Weights of a small GPT-style language model, trained from scratch on English Wikipedia: a variant of Adam for these matrices.
MLP neurons of a small language model. Each row is named by its layer, matrix (gate and up: input weights) and neuron, and shows model dimensions 16-111. Each number is 200 + 40 x the weight over its row's rms, rounded and kept within 0 to 999. A neuron's up and down rows have the sign that makes its largest values positive.
Before each neuron's rows, "fires on" lists the tokens most often at its 100 highest values on Wikipedia text that the model never trained on.

fires on: "ock", "uck", " subsequ", " cour", " Smith", "on"
L3.gate258,219,187,156,146,130,128,228,177,196,119,113,198,120,162,209,228,158,190,216,246,229,193,236,264,208,179,180,180,158,139,249,228,118,173,291,290,225,224,173,155,216,212,178,223,230,264,187,117,174,152,251,149,120,246,196,160,173,219,166,155,244,239,188,234,161,246,225,208,246,177,239,176,163,187,145,233,194,181,166,207,214,253,218,208,188,233,172,179,162,170,156,257,197,168,218,152
L3.up258,174,184,154,165,181,168,180,177,179,221,242,298,235,193,203,219,113,230,192,199,176,218,189,242,141,205,224,300,247,209,197,199,201,173,172,240,226,148,167,207,185,177,181,226,177,233,272,170,160,210,179,239,157,160,229,123,196,156,225,193,221,160,171,237,212,174,147,264,235,191,273,229,222,230,215,167,195,206,163,242,186,198,235,201,173,208,165,231,265,154,166,291,204,148,157,215

fires on: "ing", "ed", "en", " to"
L6.gate291,202,144,139,197,227,137,209,168,224,221,205,166,204,149,245,161,243,178,162,226,215,225,176,183,219,167,192,186,251,257,144,176,197,194,213,232,192,284,164,72,263,160,199,183,174,167,177,113,152,246,214,208,199,164,235,300,185,191,220,194,211,151,217,212,195,212,205,252,169,246,209,224,198,195,177,185,210,131,175,146,243,223,193,320,278,234,145,222,131,178,206,149,222,170,150,89
L6.up291,206,171,227,205,205,175,224,127,191,208,206,228,227,175,183,272,192,172,177,198,216,242,130,180,225,225,168,150,200,79,243,206,110,299,201,245,264,203,158,227,213,209,165,197,225,169,182,128,217,154,216,186,195,181,255,220,225,241,208,214,188,161,218,230,219,170,206,243,168,198,203,147,230,211,258,194,161,167,161,275,241,144,164,218,185,162,183,180,226,195,187,219,192,221,105,163

fires on: " |\n\n", ":", " named", "):", " made", "ource"
L8.gate750,208,248,222,281,240,218,187,190,196,256,141,181,153,296,241,176,182,231,209,169,268,232,163,169,183,164,140,164,236,226,269,262,254,238,154,128,177,257,196,210,197,175,158,176,265,170,246,173,193,120,148,188,165,130,238,187,202,188,212,172,175,214,194,179,254,210,219,248,165,149,212,186,185,217,146,187,236,275,224,201,163,250,143,216,261,133,195,237,174,245,133,224,177,263,274,219
L8.up750,222,125,85,216,224,207,241,161,195,173,156,205,161,187,217,208,172,189,164,219,173,184,224,218,153,124,187,180,197,218,242,256,211,189,187,239,235,270,128,232,197,194,193,171,234,237,194,171,146,206,172,221,179,190,209,173,182,204,164,245,197,221,239,246,163,244,216,199,205,175,271,176,173,188,187,148,213,228,218,168,211,202,226,236,260,257,209,175,162,215,176,277,224,198,264,253

fires on: " in", ","
L15.gate480,199,205,209,309,190,250,210,146,86,212,214,242,162,251,262,245,116,200,261,205,209,232,230,127,261,213,247,196,199,256,251,181,143,202,219,244,231,215,124,261,178,196,223,211,213,210,190,237,211,152,194,198,205,268,209,189,192,188,194,175,139,212,156,205,199,206,210,240,148,256,192,229,194,180,134,184,196,191,166,196,165,206,233,166,230,207,159,187,252,222,293,223,163,186,162,149
L15.up480,150,167,161,169,305,165,144,208,242,213,230,119,180,187,204,172,197,223,188,321,272,251,198,223,216,153,243,235,247,145,203,271,265,144,271,222,192,238,191,188,217,185,243,163,162,226,284,170,249,220,202,186,221,170,216,146,166,219,154,316,183,167,126,225,172,223,181,151,156,188,190,205,210,184,215,266,220,240,237,203,228,152,202,183,224,251,183,172,190,161,212,302,198,150,223,158

fires on: "ell", "ley", "ton", "yle", "ick"
L2.gate99,248,266,171,149,125,140,184,212,218,221,273,217,181,248,148,150,162,136,194,198,199,164,231,139,165,141,267,251,198,277,186,220,161,190,189,195,243,166,238,221,227,148,182,235,198,254,278,226,178,163,284,165,198,214,224,221,212,143,224,198,184,213,189,268,199,258,204,154,232,240,223,235,150,196,275,231,191,177,250,210,172,158,227,230,228,155,175,176,191,194,207,234,227,233,154,133
L2.up99,196,268,132,160,94,198,224,242,225,220,228,205,207,219,225,119,162,184,194,175,209,147,226,180,155,154,278,167,138,337,246,208,184,178,190,164,215,152,221,201,206,117,227,200,257,234,206,183,205,166,259,223,193,197,175,214,156,134,233,220,217,258,167,259,235,239,225,170,216,196,219,251,186,186,199,208,198,157,218,230,179,219,208,172,236,142,195,164,197,230,263,251,246,238,203,145

fires on: ":", " in", "'s", ",", ".", ")."
L21.gate758,122,233,201,224,196,129,205,179,84,234,286,208,156,225,219,251,150,231,224,227,224,231,194,185,204,168,247,97,191,220,143,208,177,167,156,218,131,178,100,236,214,238,186,183,196,147,179,194,148,233,147,228,245,225,194,169,153,252,204,183,173,197,173,187,181,168,258,220,204,242,226,194,142,219,97,253,187,182,256,152,166,237,217,131,164,193,122,203,213,196,207,262,174,186,197,264
L21.up758,189,150,169,141,217,163,232,189,262,217,202,221,152,157,218,224,200,214,217,215,194,237,172,195,264,138,193,271,160,181,235,244,157,192,197,115,223,182,157,308,182,265,288,209,140,201,246,186,222,213,116,208,216,267,182,154,149,183,225,172,158,175,217,194,166,166,190,222,266,292,210,221,195,243,183,199,206,187,242,192,76,193,106,135,253,207,137,199,269,204,169,212,222,173,218,208

fires on: "ated", "ed", "ing", "g", "d", "ished"
L2.gate177,252,150,164,192,243,232,141,164,227,223,196,189,231,227,299,229,189,169,208,253,286,257,232,230,207,257,193,189,221,199,134,162,301,223,179,175,170,217,240,203,249,174,170,168,138,244,212,147,181,155,288,214,184,165,240,183,204,192,113,197,159,200,212,201,285,258,183,207,204,203,197,222,151,246,177,159,172,182,186,143,192,150,173,198,272,221,224,266,104,163,258,176,195,183,212,208
L2.up177,206,263,200,176,249,181,255,215,197,172,170,231,142,211,264,154,167,187,199,208,241,193,214,319,211,185,242,227,205,159,310,221,218,232,219,243,279,208,161,201,243,186,116,212,150,128,218,224,199,99,244,155,212,136,170,173,130,293,179,216,152,228,209,210,264,185,174,212,149,167,214,181,243,216,187,251,249,280,100,188,191,214,192,224,219,269,121,198,179,147,217,188,198,174,175,145

fires on: " |", ",", "-", ");", "|", ";"
L21.gate149,121,198,206,229,181,102,223,228,172,182,131,240,161,179,215,162,194,252,202,230,180,206,276,106,160,188,217,175,167,141,180,237,209,197,225,188,246,176,162,197,218,223,276,249,168,245,295,177,246,153,219,130,145,254,177,167,187,259,223,146,114,178,160,205,243,176,152,123,171,224,142,219,201,255,145,185,225,206,182,260,202,314,247,173,282,181,171,188,182,189,224,201,163,227,289,181
L21.up149,209,140,168,210,245,151,219,213,131,248,212,184,187,171,257,227,210,171,198,159,292,206,225,170,192,169,225,246,141,211,200,212,227,170,220,165,177,166,170,143,149,252,218,219,215,245,268,173,211,195,130,144,190,164,244,143,156,144,197,283,169,258,141,240,262,139,165,179,131,215,194,254,248,201,208,246,215,207,214,165,182,244,224,228,246,190,193,132,143,147,259,247,197,160,202,273

fires on: "ock", "ack", "ston", "ick", " Smith"
L3.gate221,220,114,125,155,115,135,185,158,247,148,255,196,150,251,234,250,171,272,190,219,224,215,206,187,211,147,198,247,197,170,131,252,226,168,229,238,154,247,170,234,222,232,162,232,193,256,146,120,251,187,236,122,200,217,208,158,193,206,115,149,186,191,154,210,198,271,199,179,196,202,289,203,213,131,217,156,200,195,200,195,117,169,201,243,202,124,135,222,263,227,125,154,134,181,181,225
L3.up221,202,224,184,232,156,214,182,145,244,162,171,247,246,195,200,260,138,262,178,241,185,191,243,120,191,185,278,193,167,148,185,215,210,187,217,210,210,154,255,265,248,187,185,218,206,214,251,95,231,166,175,198,159,184,257,244,101,157,202,223,256,203,196,211,201,162,171,230,185,201,192,184,155,191,217,194,250,175,225,239,196,193,226,202,218,186,187,204,250,154,144,227,182,219,182,150

fires on: " War", " Cup", " war", " Championship", " day", " campaign"
L2.gate453,228,173,158,258,224,187,207,226,191,173,278,214,214,179,181,195,144,173,287,251,175,169,242,223,205,182,250,189,163,187,282,134,217,251,159,215,174,179,138,200,198,195,162,180,149,259,224,278,309,237,173,194,199,145,201,144,215,249,317,198,203,189,227,203,220,181,165,240,152,193,171,188,198,218,148,179,196,180,211,153,267,144,253,142,229,166,211,227,162,214,179,167,109,167,169,160
L2.up453,199,169,175,202,259,202,214,187,196,180,255,201,206,172,177,213,174,141,213,243,276,129,286,148,156,215,200,216,150,184,179,141,258,176,148,256,142,287,193,217,180,227,220,221,187,228,200,227,202,188,223,147,310,165,178,249,241,139,167,215,194,236,161,123,185,174,133,184,152,257,211,236,243,138,191,208,141,165,188,143,219,187,224,94,202,244,192,219,96,157,222,185,187,182,163,207

fires on: " |\n\n", ".\n\n", "\n\n", ":", "):", ")\n\n"
L8.gate668,181,185,142,226,186,205,184,249,167,212,178,152,101,325,214,228,194,164,173,217,273,168,277,237,206,160,212,162,141,194,185,321,139,208,200,195,156,257,187,180,252,251,163,254,189,203,219,207,225,122,219,184,208,161,183,186,223,212,173,256,143,140,217,184,104,240,181,219,133,192,232,212,149,252,193,160,272,190,195,234,167,240,156,226,279,216,181,230,173,198,172,227,172,241,194,162
L8.up668,220,230,183,232,214,231,237,243,212,175,126,165,121,242,254,166,236,138,224,201,260,149,282,281,293,212,206,154,166,248,226,239,174,189,200,176,188,238,234,209,203,183,132,195,176,184,192,184,193,186,220,211,192,187,176,131,247,176,191,243,144,150,262,247,224,250,216,247,124,193,181,169,158,287,216,202,251,155,214,241,129,222,222,266,261,205,154,199,175,173,161,218,214,269,218,197

fires on: "A", "k", "y", "g", " Y", "G"
L16.gate121,173,189,140,217,219,183,183,141,225,189,223,231,194,234,194,144,172,307,195,192,200,186,267,186,146,178,230,228,217,214,203,255,210,189,179,188,171,248,191,161,211,239,201,211,205,180,253,161,202,149,171,216,226,254,108,134,252,175,230,242,238,136,192,224,183,277,184,241,186,137,236,244,179,168,223,223,179,173,262,248,176,228,124,213,230,176,229,267,220,213,247,211,135,206,151,173
L16.up121,214,195,148,177,223,195,207,203,173,189,191,218,106,186,225,192,228,218,158,225,139,164,226,168,175,176,217,251,177,167,255,141,255,267,163,304,181,210,218,187,193,246,160,239,168,228,221,155,219,218,213,332,192,233,167,131,140,228,195,244,209,200,173,179,133,234,223,204,168,155,275,240,215,250,128,216,110,242,188,266,176,177,263,261,178,233,202,244,267,189,212,214,215,150,203,162

fires on: ".", ",", " where", " qu"
L21.gate208,211,197,115,265,186,167,226,151,165,126,110,203,183,222,240,221,139,260,282,204,213,174,222,177,225,180,239,191,243,265,306,244,227,222,187,187,79,161,104,209,187,169,207,199,221,215,212,178,139,225,276,167,180,155,167,231,189,214,211,175,220,231,190,144,173,184,174,158,189,228,218,220,192,217,223,190,222,185,233,253,210,245,162,186,305,98,182,147,278,223,214,281,169,128,221,158
L21.up208,151,136,160,249,219,157,140,184,190,167,118,252,248,207,259,307,163,199,207,226,153,257,162,192,130,199,225,202,223,161,261,249,223,179,223,215,156,94,160,186,230,199,208,212,250,178,220,199,201,193,231,206,195,178,227,136,178,196,193,207,248,215,266,242,232,178,181,221,173,157,95,184,180,146,191,220,237,239,234,265,236,215,121,205,181,180,185,201,248,174,173,281,206,128,184,198

fires on: " War", " war", " century", " states"
L2.gate18,170,204,54,240,271,170,180,209,236,202,221,157,205,191,204,255,141,175,207,199,185,164,202,249,147,150,248,191,240,185,227,156,238,194,198,257,216,310,215,244,230,184,146,213,206,223,183,221,260,247,248,200,249,184,256,202,212,181,243,203,291,189,145,222,247,169,209,198,213,177,151,182,207,180,172,148,215,158,251,193,201,168,186,120,178,255,135,261,156,244,207,168,181,247,155,201
L2.up18,226,118,206,247,167,168,178,222,235,162,207,173,133,142,166,182,155,168,218,162,225,146,259,223,163,247,197,163,154,148,283,200,214,174,139,215,191,221,203,198,152,193,186,194,222,174,198,197,197,240,220,123,194,131,155,239,136,138,178,251,199,178,219,157,142,172,208,208,180,224,192,192,260,208,224,150,168,178,212,214,238,171,270,204,285,148,160,222,114,231,221,155,167,217,200,166

fires on: "ed", "ing", "ra", " Ben"
L2.gate170,218,212,159,198,215,189,231,232,233,204,203,214,179,185,232,217,219,194,216,224,178,192,210,292,203,227,207,210,155,209,186,205,224,147,186,148,126,189,245,170,225,163,180,119,215,178,188,222,217,213,269,167,127,136,226,160,233,236,200,138,239,221,210,216,184,226,263,183,208,177,152,294,224,234,210,195,191,98,199,193,256,174,220,170,172,231,215,201,182,231,201,211,161,179,157,224
L2.up170,214,241,212,209,149,228,226,261,165,120,225,201,239,180,278,181,229,167,161,198,188,189,198,173,221,161,138,199,197,226,176,221,240,206,167,226,216,200,185,202,218,255,148,235,149,250,202,216,209,143,268,163,167,150,151,177,243,219,204,206,196,244,184,230,269,153,200,225,168,229,225,158,230,171,86,166,206,301,185,183,121,267,240,166,137,155,144,231,154,187,95,177,210,132,199,297